Weights of a small GPT-style language model, trained from scratch on English Wikipedia.
Architecture: LayerNorm before each block, biases, untied embeddings.
MLP neurons of a small language model. Each row is named by its layer, matrix (up: input weights) and neuron, and shows model dimensions 112-175. Each number is 128 + 24 x the weight over its row's rms, rounded and kept within 0 to 255.
After each neuron's rows, "fires on" lists the tokens most often at its 100 highest values on Wikipedia text that the model never trained on. A number after a token or word is its count.

L10.up536 [167 155 155  95 110 155 123 123 136 148 134 112 138 142 116 163 136 106 127 152 113 109 119 119 163 137 107 138  88 125 123 145 121 135 162 124 151 109  99 139 127  93 104  82 142 161 128 128 129 113 125 137 104 170 129  99 123 168 150 159 115 157 134 128]
fires on: "th" 17, "er" 12, "e" 9, "se" 8, "us" 6, "her" 5

L3.up228 [116 114 150 107 127 102 110  65 151 120 143  83 150 116 144 163 151 137 174 136 110 154  97 104 157 118 124 138 119 135 157 138 131 131 171 127 157  80 159 120 161 106 120  74 105 132 134 135 100 147  79 144 118 129 148 126 114  87 159 108 153 108 116 135]
fires on: "o" 75, " So" 17

L5.up490 [129 131 173 142 124 106 109 108 146 132 131 137  95 150 114 138 139 105 117 113 148 158 121 138 134 126 144 143 147 111 103  91 119  97 130 139 107  90 151 115 122 114 116 144 163 133 111 116 152 164 192 110 152 122 138  85 134 102 113 150 111 109 118 160]
fires on: "en" 34, "-" 19, "ch" 16, "er" 10, "n" 10, "le" 8

L2.up206 [111 135 125 120 173 142 109 164 161 166 159 164 118 122 127 106 142 142 154  84 131 104 115 106 103 157 144 141 137 116 131 140 147 123  97  78 119 100 114 151 103 150 141 136 160 144  77 114 120 127 172 135 136  96 153 149 127 110 115 122 108 133 156 151]
fires on: "ri" 50, "ra" 11, "id" 8, "lu" 8, "la" 6

L2.up734 [130 140 101  89  92 107 102 147 126 152 119 152 157 140 180 156  69 153 131  60 143 133 141 187 136 128 130 109 101 105 159 146 123 126 140 134 179 180  82 127 105 122 154 162 124 100 116 129  80 142 156 170 114 155 137 108 126  75 127 102 106 134  95 122]
fires on: "or" 84, "il" 4

L5.up612 [139 102 117 136  88 164 123 136 135 134 123 150  99 129  94 130 120 172 120 143  89 167 106 102 119  84 120 137 176 119 102 142 155 143 148 132 153 112 146  85 115 161 102 147 107 125 115 111 145 160 108 127 125 104 112 132 127 131 155  95 129 115 168 138]
fires on: "st" 30, "est" 12, "n" 11, "ver" 9, "ph" 9

L9.up364 [150 121 135 123 102 108 119 156 110 104 147 167 130 139 124  95 114  94 102 133 101 172  79 180  89 104 125 123 154 124 101 130 139  85  95 118 129 133 140 127 127  85 148 123 145 123  79 111 143 132 171 142 149 138  62 114 165 137 131 129 137 124 124 148]
fires on: " R" 41, "en" 12, "in" 7, "la" 6

L5.up477 [117 169 108 129 107 102 126 143 160 118 156 132 105 149 154 127 131  77 129 105 110  86 112 135 153 112 112 127 161 105  94 120 132 111 150 142 136 140 131 128 134  94 144 124 132 100 150 149 128 143 142 113 147 100 112 126 125 128 152 139 179 149 154 140]
fires on: "a" 12, "gi" 11, "–" 9, "el" 7, "ba" 7, "ha" 6

L9.up140 [112 126 115 175 142 158 118 104 128 113 112  94 115 114 118 142 141 178 101 107 126 115  98  87  95 112 151 102 117 107  96 119 124  94  93 160 165 118 164 157 122  88 169 144 106 121 107  96 141 114 164 149 146 145 107 151 125 113 126 122 143 151 168 110]
fires on: "ce" 19, "ing" 14, " Ra" 14, "it" 10, "ed" 9, "d" 7

L7.up370 [ 78 124 111 104 139 108 148 137 166 134 121 126 114 128 132 166 141 149 156 133 117 144 154 116 148  84 162 152 138 126 124 180 156 135 116 119 170 106 126  70 173 150 130  97 143 116 118 131  99 143 126 107 118 134 115 152  75 133 135 113 158 118 176 121]
fires on: "ook" 25, "re" 11, "go" 9, "od" 9, "th" 5, "o" 5

L7.up80 [136 156 123 125 143 119 105 161  87 117 145 101 148 145 172 163 101 123 153 157 162 113  79 126 132  98 116 140 124 187 108 127 128 150 137 134 131 124 123 148 157 150 144 102 145 108 140 115 109 137 150 109 139 143 152 156 157 135 200 110  90  88 121 167]
fires on: "w" 40, "ven" 19, "ur" 7, "ic" 5, "our" 5, "lic" 4

L7.up117 [111 117 134 103 151  75 138 172  90 130 114 132 190  89 110 134 152 133 156 137 166 130  96 133 131 158 165 140 136 135 150 114 143 137 155 141 149 124 155 112 118 116 175 114 131 105 129 118  85 121 133  49 164 154 104 106 143 131 134 116 134 101 122 108]
fires on: "." 47, "0" 8, "n" 5

L9.up3 [134 142 103 126 134 157 111 139 146 126 136 155 119 124 146 120 143 109  91 132 138 119 142  72 130 143 178 163 104 106 140 108 116 110  62 102 109 139 142 148 142 107  75 187 125 113 110  82 122 134 173 147 146  89  97 118  83  92 125 123 103 117 158 152]
fires on: " Ra" 29, " Ru" 15, "ra" 15, "ru" 13, "hi" 6

L3.up226 [112 129 146 133 154 158 126 116 104 130 120 158  76 123 137 109 142 188 100 147  94 165 117 155 128 111 139  67 167 139 139 119 165 139 100 127 156 102 136 129 124 112 173 146 127 128 158 104 111 140 124 127 121 151 110 117  84 157 120 122 161 122 177 131]
fires on: "ce" 22, "e" 12, "ed" 11, "ver" 10, "on" 8, "ra" 7

L2.up519 [113 143 116 115 127 136  83 127 112 128 143 156 142 134 136 146 124 153 171  93 106 141 137 124  83  81 116 108 162 105 135 100 148 121 129 160 115 145  71 120 163 138  87 160 162 128 124 131  76 170 110 158 113 104  86 111 130 166 111  90 145 144 130 144]
fires on: "re" 57, "ment" 11, "e" 7, "rom" 5, "ut" 4

L5.up709 [113 126 125 150 142 115 102 138 110 136 109 168 127 144  98 129 129 146 154 128 105 161 154  99  82  99 105 126 153 107 100 129 110 120 152 136 121  96 106 152 153 138 131 122 169 143 105 142  90 101  96 130 128 150 126 137 100 118 115 150 123 110 141 122]
fires on: "ctor" 23, "ce" 9, "it" 9, "ct" 8, "est" 8

L2.up596 [147 155 129 138 132 152 141 109 145 161 157 104 139 123 117 165 100 134 145 110 140 116 156 153 114 153 153  71 118 117 107 124 118 111 112 124 153 116  90 138 103 100 109 137 162 126 133 118  81 142 117 162 115 146 140 111 127 134 108  85 112 125  97 194]
fires on: "s" 45, "ence" 17, "ment" 15, "ities" 8, "or" 6, "-" 5

L7.up71 [149 100  92 143 116 166 106 127 138 147  93 110 130 141 130 139  86 153 153  69 122 134 154  74 160 135 128 161 101 129 129 109 142 116 111 100 104 142 123 105 118 173 108 135 124  97 130 103  96 118 117 132 139 148 132 146  99 121 138 118 137 148  99 175]
fires on: "la" 31, "or" 15, "ig" 8, "u" 7, "ra" 5, "te" 4

L3.up246 [103 118 159 109 131  67 151 110 173 158 159 143 145 126 123 128 135 127 121 123 151 126 115 125 125 121 132 138 113 136 186 138 133  96 147 111 160 134 108 134 109 118 143 108 101 153 131 168 114 146 157 119 117 148 145 122 100 126 164 112 113  84 113 149]
fires on: " high" 22, "o" 11, "te" 10, "ant" 9, "e" 7

L7.up615 [138 166 108 152 129  83 115 166 161 123 148 132  76  99 157 169 134 139 116 114 119 104 140  86  91 137 163 129 123 115 152 107  86 155 118 119 141 116 116 136 151 155  95 111 131 119 138  90  88 160 115 145 160 113 173  84 111 150 113 150 141  83 162 121]
fires on: "d" 19, "n" 13, "y" 11, "mon" 9, "u" 8, "me" 8

L3.up40 [102  93 125  80  91  84 126 145 156 130  97  97 173 141 171 115 104 164 115 162 109  99  97 168 106  96 140 134 173 151  87 147 105 115 107  79 113 100 109 140 154 144 107 124  61 155  88 171 155 136 129 142 123 155 173 127 182 104 109 103 125  99 129 135]
fires on: "d" 30, "if" 20, "n" 10, "ver" 9, "or" 8, "il" 6

L9.up223 [133 134 143 127 121 121 140 137  96 145  91 145 121 123 133 168 168 149 113 131 138 143 111 119 107  78 145 103 100 130 149  83 141  88 124 116 111 116 131 121 142 137 118 108 100 128 124 152 100 129 135 116 138  89 120 145 115 120  89 197 126 124 132 108]
fires on: "-" 75

L2.up733 [129 159 117 105 141 178  99 150 128 163 106 138 141  80 133 130 121  89 160 127 124 129 144 113  91 123 136 157  89 115 108 153 135  90 105  95 137 123 157 153 112 147 140 157 104 115  89 123  98 105 182 139 164 126 103 160 133 137  67  99 130 137 126  95]
fires on: " La" 31, " Ra" 25, "ra" 21, "la" 12, "lu" 10

L11.up164 [127  87 155 150 117 136 150 173 161 126 142 114 138 192 165 130 137 151 142 162 103 110 140 122 149 119  98 114 131 164 140 122 112 118 168  70 129 158 125 105 115 165 119 161 152 101 100 129 125 148 110 142 148 109  94  77 120 106 123 156 127 120  84  77]
fires on: "t" 15, " in" 15, "f" 14, " for" 13, " of" 13

L5.up194 [132 102 127 184 139 110 136 159 156 152 150 133  82 115 110 119 152 146 137 166 112 123 112 128 136 143 109 126 136 164 108 114 102 120 164 113 178 122 137 113 111 121  94 108 128 121  93 121 112 102 130 142 153 137 121 119 146  75 155 141 158 130  97 141]
fires on: "o" 26, " of" 14, "ol" 9, " in" 8, "co" 7, " Co" 5

L3.up134 [ 90  87 169 101 135 100 146  99 152 100 160 131 139 109 144 125 130 154 139  91 147 137 148 139 141  95 125 134 149 100 173 113 145 170 196 105 120 108 131 123 142 110  83 101 152 116 106 110 119 136  98 183 119 116 123 178 143 109 134 125  90 110 122 106]
fires on: " mo" 28, "o" 24, " out" 10, "n" 7, " In" 6, "mo" 4

L9.up387 [126 151 153 154 114 125 134  92 134 165 137 170 126 145 122 107 153 139 178 112 152 106 107  99 116 159 168 116 122 164  97 155 137 170 175 128 119 133 139 145 122 136 114 107 149 127 131 139 150 103  70 117 157 141 106 135 123  90 139 147 127  77 127 133]
fires on: "at" 21, "us" 13, "w" 11, " dis" 6, " creat" 6, "op" 6

L3.up486 [145 100 149 149 142 129 148  99 137 143 133 108 101 114 128 175 154  95 120 107 142 119 108 131 114 121 146  99 141 131 152 119 151 112 119 106 138 106 179 127 164 139 127 147 129 131 137 105 114 130 103 106 105 127 129 159 158 158 116 136 116 148 125 152]
fires on: "st" 41, "ist" 22, "d" 7, "ic" 6, "w" 6, "n" 5

L2.up53 [125 125 106  99 119 138 132  77  86 129 127 126 180 140 155 119 139 139 140 145 153 128 105 130 117 112 134 144 132 109 145 109 130 116 126  89 184 131 126  97 144 137 129 152 131 145 114 148 109 145 199 140  65 115 142 111 124 134 126 153 105 128 115 154]
fires on: "an" 20, "al" 17, "un" 12, "men" 10, "han" 9, "ran" 8

L2.up659 [102 156  96  98 158 105 120 105  99  90  96 111 152 123 122 143 144 136 151 146 111 120 119 112  99 139 138 152 156 118 115 122 138  92 126 105 127 155 116 118 109 179 104 140 103 126 138 121 168 178 106 142 159 130 136 127 105  85 127 101 126 127 120  97]
fires on: "ir" 18, "ad" 16, "our" 9, "ar" 9, "ant" 9, "or" 8

L5.up472 [107 135  90 135 123 158 126 163 144 153 129 140 133 153 110 123 117 147 129 138 130 166 127 120 167 127 126  88 117 131  83 168 167 100 181 146 163  98 155 134 157 107 113 128 161 132 167  93 115 144 135 146 167 100 112  83 128 135 109 150  93 104 136 141]
fires on: "y" 34, "ct" 14, "ter" 13, "n" 10, "t" 10

L5.up148 [146  90 122 141  90 133 136 140 103 144 150 126 149 151 150  99 149 127 124 128 172 139 101 137 146 120 187 138 165 140  85 165 105 132 123 155 162 148 117 128 146  95 104 144 135 144  73 141 114  85 103 160 123 131 168 107 139 139  94 141 113 125 142 140]
fires on: "r" 34, "l" 18, "ar" 10, "pr" 7, "an" 6

L5.up637 [152 143 159 179 157 135 116 152 133 133 111 154 124 136  92 109 133 131 145 133 144 127 135 101 108 150 156 136  96  80  95 149 135 154 131  96 126 103 160 126 116  97  86 121 150 123  99 118 132 141 142 143 117 136 164 146 140 111 142 141 127 158 134  95]
fires on: "n" 14, "y" 13, "un" 10, "I" 10, "r" 7, "per" 6

L3.up641 [125  95 146 120 109 143 118 156  86 142 155 135 146 132 105 150 104 105 145 147 151 119 120 133 137 143 121 119 142  73 108 166 120 127  83  94 150  93 125 132 108 149 143  93 129 156 153 156 109 129 158 179 106 143 136 102 150 164 153 100 149 145 155 167]
fires on: " between" 27, " both" 21, "d" 20, ":" 15, "or" 9, " all" 4

L9.up222 [142 134 122 137 147 156 135 117 132 130 162 108 113 107 115  86 153 116 142 127 126  81 167 100 132 113 123 149 115 111 136  64 150 128 107 147 102 104 128 117 151 121 122 112 127 150  80 111 138 147 143 134 125 106 108 110 103 127 125 120 105 111 163 145]
fires on: ":" 23, "s" 16, "ing" 11, "ra" 9, "ad" 8, " " 6

L5.up360 [105 163 143 130 143 183 156 148 127  95  64 134 111  85 184  91 149  86 124 129 119 150 114 146  83 102 121 141 150 113 129 183 133 108 125 136 114 124 117 120 106 126 109  90 180 179 148  60 136 117  89 129 119 151 171 106 134 137 127 130 156 132  97 119]
fires on: "ron" 16, "t" 14, "on" 9, "l" 9, "le" 6, "d" 6

L9.up437 [157 180  92 179 114 113 132 115 123 144 113 123 127 119 143 140 131 162  81 114 124 143 123 141 133 129 151 117 128 153 157  85 143 156 164 155 144 140 115 152 105 161 156 120  84 140 116 113  74 139 113 127 148 144 100  72 169 112  91 163 100 128 156 150]
fires on: "l" 24, "fin" 14, "vi" 10, "gre" 8, "s" 5

L2.up285 [152 122 119 129 165 124 127 109  63 133 116 149 115 111 107  88 138 119  85 117 142 139  91  93 125 133 144 109 108 149 102  93 173 105 122 105 168 125 188 133 128 135 124 139 142 143  87 104 138 156  89 100 152 127  93 138 191 121 139 136 175  96 130 150]
fires on: "en" 81, " Ni" 15

L7.up84 [104  96 132 173 143 111 131 136 120 102 154 118 153 156 132 112  78 170 158  82 135 172 140 177 112 158 151 131 149 102 135  93 181  93  99 122 136 148 123 156 117 129 135 137 126 171 111 134 102 157 114 139  90 140 129 121 126 149 134 117 103 132  96 137]
fires on: " |" 34, "in" 28, "re" 13, "or" 5, "it" 4

L10.up745 [188 159 142 116 109 153 152 143 125 106  95  94 107 138 135  91 105 160 137 160 105 118 101 140 128 155 143 129 119 142 115 115 164 142 103  91 108 119 140 122 156 117 144 134 133 144 111  85 151 128 137 133 129 102 119 110 163 121 166 135  72 131  98 117]
fires on: "t" 15, "r" 15, "h" 12, "n" 10, "g" 7, "er" 7

L5.up304 [130 126 144 120 149 130 128 129 140 108 119 122 129 146  75  95 159 151 152 159 137 139 110  69 150  82 147 116 158 120 164 133 122 142 150  98 130  97 136 106 120 117 113 113 130 155 147  93 111 208 172  96 126 100 132 130 100 151 123 110 153  77 113 112]
fires on: "th" 41, "t" 34, "d" 8, "g" 8, "ed" 5

L9.up376 [194 133 113 187 109 145 101 151 111 131 117 105 123  85 109 117 142 113 146 143 145 130  51  98 144 125 153 106 135  86 100 153 139 166 133 120 147 116 136 135 146 113 111 104  77 183 128 132 124 131 132 112 116 137 119 149 180 113 141 158  94 155 102 120]
fires on: "tra" 18, "la" 13, "ol" 10, "'" 9, "n" 6, "r" 6

L3.up273 [146 152 162 127 150 134 104  85 128 132 135 154 125 106 132 138 184  97 179  92 145 154 131 139 123 117 141 151 133 128 132 109 137  89 121 165 125 138 102 169 139 133 135 138 118 143 135 150 119  97 128  80 124  82 123 131 129 177 131  76 125 151 117 102]
fires on: "re" 24, " We" 19, "e" 17, "we" 13, "ro" 8, "ru" 7

L2.up297 [124 131 114 156  93 112  96 139 130  91 134 140 109 118 139 147 146 144 164 103 174  96 126 130 193  99 119 104 135  98 128 131 185 111 136 150 115  97 125 130 137 148 111  92 129  99 126 155 100 137 114 153 105 158 129 153 134 178 161 133 114 115 135 108]
fires on: "at" 30, " city" 14, " area" 13, " character" 9, "it" 7, " election" 6

L2.up281 [119 119 146 114 104 137 142 135 109 124 102  95 127 116 112 151 115 128 171 157 138 119 152 136 131 135 112 196 143  76 115 106 126 146 142 105 131  94 126 118 119 103 137 132 158 104 125 137 153 110 123 165 119  84 145  80 122 125 124 161 121 113 166 103]
fires on: "ar" 22, "o" 15, "History" 15, "ho" 12, "ing" 12, "al" 8

L3.up174 [111 120 143 134  91 136 172 169 122 144 106  81 124 121 159 143 136 121 135 154 169 144 160  80 123 134 168 153 150 107 118 138 119 127 140 186 150 126 124 138 138 112  98 136 142 115 112 119 131  90 116 144 160 156 104 128  86 115 102 153 187 113 145 134]
fires on: "l" 31, "pr" 17, "B" 15, "br" 6, "n" 6, "L" 6

L7.up231 [116 153 137 154 127  93 129 147 133 122 117 148 101 152 127 135 129 149 147 134 130 130 103 138 112 136 128 153 144 114 134 122 197 105 135 139 186 121 134 147 150 144 121 158 122 104  68 120  90 159 166  98  78 101 118 190 116 151 126  94 118 111 132 132]
fires on: "re" 17, "er" 16, " |" 14, ";" 12, "il" 10, "in" 7

L5.up113 [154 169 171 121 120 129 138 117 140 121 147 105 121 153 137 124 110 144 147 122 104 133 137 105 158 126 164  77 126 134 149 129 150  96  79 115 136 102  99 125 163 142 115  78 110 134 121  89 124 135 112  78 105 103 121 171 137 118 129 138 129 120 118  94]
fires on: "s" 25, "p" 23, "u" 12, "ic" 8, "ip" 5, "ci" 4

L9.up414 [105 167 139 142 157 131 156 145 104 112 153 154 132 128  96 165 118 104 158 156 108 190  82 186  93 106 164 120 169 139 157  87 107 141 157 137 156  66 115 138 149 100 109 151 171 143 136  96 137 153 144 117 124 171 134 112 149 120 143 138 116 105 109 149]
fires on: "n" 24, "-" 19, "." 8, " In" 8, " to" 5

L5.up102 [154 148 103 126 108 134 138 120 111  96 108 121 129  91 129 135 115 140 113  79 140 125 117 173 128 137 147 103 158 122 136 133 159 152 114 137  95 162  94  74 140 128 110 119 116 127 122 129  98 126 104 123 111 121 113 121 115 115  88 192  97  98 138 159]
fires on: "s" 66, "l" 5, "z" 5, "ic" 4

L7.up161 [142 143 128 106 157 141 134 149 157 139 139 121 152 101 118 122 107 134 123 141 116 152 114 148 103 138 162 161 136 140  84  82 158 139 124 138 162  81 135 131 104  91 101 145 101 110 103 140 127 133 112  56 126 145 140 109 122 137 134 118 175 119 146  93]
fires on: "n" 31, "u" 10, "ic" 8, "e" 7

L9.up736 [112 137 143  97 127 125 138 171 123 117  76 177 128 119 136  79 182 164 166 137 139 127 106 132 161 129 102 123 133 128 131 132 137 167 108 123 106 145 153 111 123 106 114 150 107 126 135 164 110 149 103 116 152 132 113 118 155 162 130 126  98 109 109  86]
fires on: " |" 34, " Mar" 29, "s" 22

L5.up216 [118 184 121 137 127  96 131 150 100 117 149 127 140  86 154  95 133 108 115 133 137  86 100 126 140 111 140 145 157 147 131 133 208 155 136 134 125 126 152 117 187 109  84 151 141 133 146 104 122 164 130 176 145 121 127 155 165 161 148 114 108 120 132 101]
fires on: "en" 42, "th" 21, "ver" 9, "y" 6, "–1" 5, "," 4

L7.up757 [ 80 125 164  95 122 169 109 160  86 124 121 131 132 125 122 163 148 128 151 116 124 124 111 162 128 121 145 166 135 131 120 149 188 164 161  91 160 117 124 119 103  84 107 131 144 105 135 122 138 170  83 110 157 117 113 120 114 114 171 151 135 108 193 114]
fires on: "ar" 29, "gin" 7, "ver" 7, "o" 6, "od" 6, "," 5

L9.up472 [131 124 141 150 159 163 109 135 129 148 104 132 106 136 107 159 116 122 130 102  99 151 145 154 119 145 142 146  97 130 139 113 122 150 114  69 140 134 180 102 140 144 132 111 120 133 116  85  88 108 150 132 116 148 141 129 161 114 131 171 127  91 152 135]
fires on: " sp" 12, "gu" 10, " mi" 10, "ing" 8, "lu" 7, "ed" 7

L10.up263 [140 112 135 110  38 125  88 114 142  99 153 113 138 125 159 123 146 161 147 190 136 139 128 169 126  99 137 144 158 119 130 125  76 127 102 134 108 119 149 116 135 144 175 113  91  72 105 111 117 141  88 113 117 125 139  96 156 106 124 159  95 128 161 134]
fires on: "it" 17, "n" 12, "or" 7, "in" 6, "ru" 5, "y" 5

L3.up176 [133 130  98 115 120 159  68 109 115  97 120 129 123 167 139 115 139 110 107 141 131 140 109 124 120 134  91 114 129 133 111 101 154 121  80 162 157  80 109 134 152 156 100 114 129 129 105 109 114 187 147 195 112  89 122 120 151 125 158  83 101 170 152 129]
fires on: "ar" 33, "ri" 18, "hu" 13, "ha" 9, "re" 6

L11.up269 [160  94 121 117 155 142 119 156 110 117 157 156 142 138  90 121 136 121 136 172 164 157 125  99 136 146 155 135 130 112 113  95 121 126 106 118 109 107 135 151 127 114 144  91 160  95  95  78  88 146 144 141 138 171 117 147  70 113 159 131 114 155 177 157]
fires on: "ri" 18, " Ru" 16, " con" 15, " Ra" 11, " Bu" 6, "hi" 5

L5.up617 [138 118 123 117 121 163 143 117 146 148 107 123 137 133 126 146 140 148 135 190 123 131  76 158 102 149 137 135  93 135 128 149 134  73 129 117  95 118 120 150 127  82  99 104 168 136 125 109 107 151 165 111 131 141  93 105  86 139 106 147 103 134 123 136]
fires on: "er" 23, "'" 21, "ter" 11, "e" 9, "ma" 9, "me" 8

L9.up761 [105 133 129 130 110 158 139 124  98  63 105 135 102 163 129 139  72 141 142 126 128 138 126 183 108 186 139 110 149 111 155  84 124 114 117  99  99 114 131 126 185 165 119  87  96 182  82 155 134 110 111 125 111 108 157 158 152 124 114 120 165 139 117 113]
fires on: "or" 26, " |" 17, "ed" 7, "." 7, "ot" 5

L7.up2 [110 142  80  75 137 136 141  97 125 149 164 115 140 119 145 105 137 147 119 155  91 165 145 177 140 116 112 136 134 112 147 130 146 122 126 163 106 105 164 189 123 108 141  87 104 126 120 100 135 130 168 133 136 108 138 122 129 131 141 142 134 123 119 131]
fires on: "le" 27, "ch" 17, "y" 11, "ur" 10, "er" 10, "ri" 9

L9.up165 [117 145 174 152 154 160 108 142 139 107 150 124 158 102 123 152 126 123 146 141 105 148  26 164 109 118 157 120  90 130 157 122 174 159 124 142 132  92 147 153 153 112 112 100 110 113 129 101 120  94  78 150 106 138 154 134  86  92 107 160 131 142  91 136]
fires on: "o" 28, "er" 16, "e" 13, "el" 6, "le" 5, "it" 5

L7.up663 [147  72 152 129 156 151 131 147 193 150 107  94 124 133 153 133 162 130 157 133 124 136 140 113 133  71 180 164 173 107 139 158 154 148 116 128 148 149 109 121  83 128  91 123 114 158 145 123 102 107  96 117 119 135 173 114 109 127  99 108 107 108 151  98]
fires on: "re" 17, "m" 10, "tri" 8, "ho" 8, "n" 8, " h" 5

L10.up307 [105 154  95  97 143 120 114 148 124 175 129 187 123 145 140 116 111 121 116  70 166 153 141  70 143 145 160  77 128 137 104 103  93 128 136 130 172 104 147 123 142 130 102 142 115  99 104 125 118 115 169 163 126 138 105 115 132 117 164 159 139 114 127 137]
fires on: "an" 12, "a" 11, "ur" 10, " a" 10, "min" 8, "ta" 7

L5.up653 [136 124 185 106 161 206 105 107 123 150  60 136 125 128 107 131 114 147 124 102  97 137 170 103 123 110 119 128 144 125 151 154 145 133 159 116 116  94 134 147  97 153 124 111 126 165 149  83  79 138 121 116 161 175 103 121 107  92 144 146 114 120 152 109]
fires on: "ed" 23, "est" 15, "K" 14, "ct" 11, "B" 8, "tri" 7

L3.up506 [137 168 153 144 171 104 154  73 143 135 118 141 174 125  99 121 140 131 109  94 101 181 132 195 136 137 170 138 128 137 128 166 135 149 131 129 103 104 157 157 115 101 128 126  83 116 168 134 150 151 158 157 179 130 135 126 151 134 158 110 127 137 127 107]
fires on: "al" 21, "ip" 14, "ur" 12, "ive" 6, "er" 6

L2.up22 [113 138 161 139 127 152 110  82 171 163 167 121 125 112 116 114 123 103 122 171 140 125 138  93 148 154 129 104 154 114 127 146 133 118 153 142 121 114  95 135 146 117 113 158 152 114 100 148 137 132 138 110 114 123 140 124 121 114 135 147 126  85 103 119]
fires on: "re" 22, "ol" 14, " plan" 14, " military" 9, "val" 9, "an" 9

L5.up451 [149 125  80 165 125 110  87 116 134 145 175 148 127 123 123 132  99 110 160 156 113  97 134 103 114 124 121 159 147 130 126 127 201 153 148 119 103 123 124  95 101 153 114 128 128 101 130 106 101 151 147 111 138 146 121  95 191 137 130 122  96 114 126 114]
fires on: "w" 23, "il" 20, "y" 16, "re" 6, "th" 6, "le" 6

L3.up262 [118 136 150 122 119 130 169  85 178 131 140 106 132 128 153 121 162 117 130 137 139  97 114 117  90 159 133 117 144 191 130 111 131 138 146 108  61 113 133 155  82 141 148  93 129 151 127 122 120 123  70 119 168  94  99 145 115 139 135 132 131 112 132 136]
fires on: "w" 75, "at" 8, "d" 4

L2.up295 [113 139 153 123  85  87  97 118 104 126 124 153 118 119 129 141  92 142 101 105 165 177 104 142 120 149 129 111  86 143 103  74 126  87 153 125 141 101 168 111 114 133 117 124 134 108  80 156 117 134 135 127 132 134 143 120 155 149 107 145 175 139 100 140]
fires on: "ent" 32, "en" 23, "ant" 20, "la" 8, "er" 6, "it" 6

L10.up387 [157  99 128 117 163 128 127 144 104 101 153 173 201 114 118  98 149 196 145 142 103 162 109 121 145 126 132 130 159 147 101  94 142 156 129 113  84 130 134 117 144 103 120 117 126  84 105 152 108 117 141 103 190 157  81 145 119 143 128 103 114 106 149 133]
fires on: " S" 38, "s" 12, "," 11, " Lo" 6, " –" 5

L7.up277 [ 95 191 154 163 115  77 135  95 147 145 133 102 117 122 112 160  96 119 150 130 119 132 117 138 149 148 121 119 135 104 120 100 127 112 133 116 128 128 181 123 145 168 123 164 116 117 128 138 150 127 113  76 127 123 132 203 123 174 105 127  97 143 134 132]
fires on: "ist" 17, "ic" 13, "'" 12, "mb" 8, "la" 6, "c" 6

L3.up411 [119 153 139 112  70  92 148 130 139 144 138  88 109 139 171  53  95 121 108 148 156 140 148 121 130 125 152 102 149 110 122 122 110 144  96 121 105 126 116 100 115 168 171 160 127 112 130 139 114 139 125 156 133 134 150 129 106 147 101 155 132  95 132 169]
fires on: "art" 16, "act" 13, " medal" 11, " role" 10, "y" 10, "or" 9

L3.up607 [148 101 120 125 140 143 137 158 100 171 178 138 136  66 138 128 146 115  88 100 150  85 128 152 135 151 107 129 130 155 107  75 124 153 122 112 107 105 130 156 151 159 123 142 154 159 135 114 114 126 168 155  99 107 156  94 143 138 135 144 120  90 127 171]
fires on: "a" 17, "e" 12, "ad" 11, "E" 10, "s" 7

L7.up73 [131 145 180 124  92 136 136 179 135 118 138  98 127 143  99 166 100 158 129 113 156 126 148 140 101 127  92 136 137 111 104 144 181  82 161 145 159  99  92 113 114 113 152  84 129 189 115 132 142  92 106 165 107 116 124 103 130 121 130 159 137 135  89 143]
fires on: "er" 32, "e" 13, "re" 12, "n" 6

L5.up303 [109 124 130 147 122 151 142 162 167 137  70 121 127 161 128 107 167 113 129 142 144 184 126 100 162 121 148 120 131 139 114 154 126 149 138  86 136 136 159 131 142 131 110  66 147 169 118 128 119 146 112 116 129 112 126 116 102 127 110 111 108 110  89  85]
fires on: "th" 18, "m" 12, "t" 8, "on" 8, "n" 6

L3.up394 [143 194 149 116 107 112 155 120 154 141 114  96 176 144 147 154 129 155 170 114 132 161 142 165 160 176 167 107 155  74 116 133 115 130 100 133 125  92 117 117 151 137  96 110 148 125 139 140 119 125 155 146 129 109 130 178 180 127 134 152 140 119 108 119]
fires on: "or" 32, "e" 17, "p" 15, "re" 8, "s" 8, "av" 5

L3.up581 [128 143 117 140 143  98 144 140 128  69 138 136 119 115 139 133 134 114 176 108 155 127 137 145  99 129 111 118 137 104 103 106 130 105 104 127 125 163 133 128 130 130 103 130 122 152 127 118 153 168 126 135 120 111 131 154 123 101 123 147 107 132 112 156]
fires on: "our" 21, "or" 16, "in" 13, " II" 11, " Island" 8, " Australia" 7

L5.up419 [113 134 134 109  81 122 125 140 110 100 104 135 145 125 107  94 154 113 108  71 138 146 136 110 122 105 116 102 135  89 117  79 103 116 133  98 170 150 135 135 133 128  96 173 133 128 156 137 140 142 128 142 105 112 154 110 162 113 128 143 147 147  82 177]
fires on: "a" 48, "en" 17, "an" 10, "un" 9, "o" 5, "ee" 4

L2.up117 [139  84  95 155  70 131  99 108 139 134 126 148 139 132 164 131 130 161 152 101 108 125 140 114 154 114 133 141 104  87 141 174 114 115  79 137 151 123 161 102 197  89 120 141 146  59 108  78  70  93 154 172 150 127 150 163 111 112 134 111 131 162 102  82]
fires on: "or" 21, "tt" 15, "ry" 9, "ly" 9, "ra" 7, "row" 6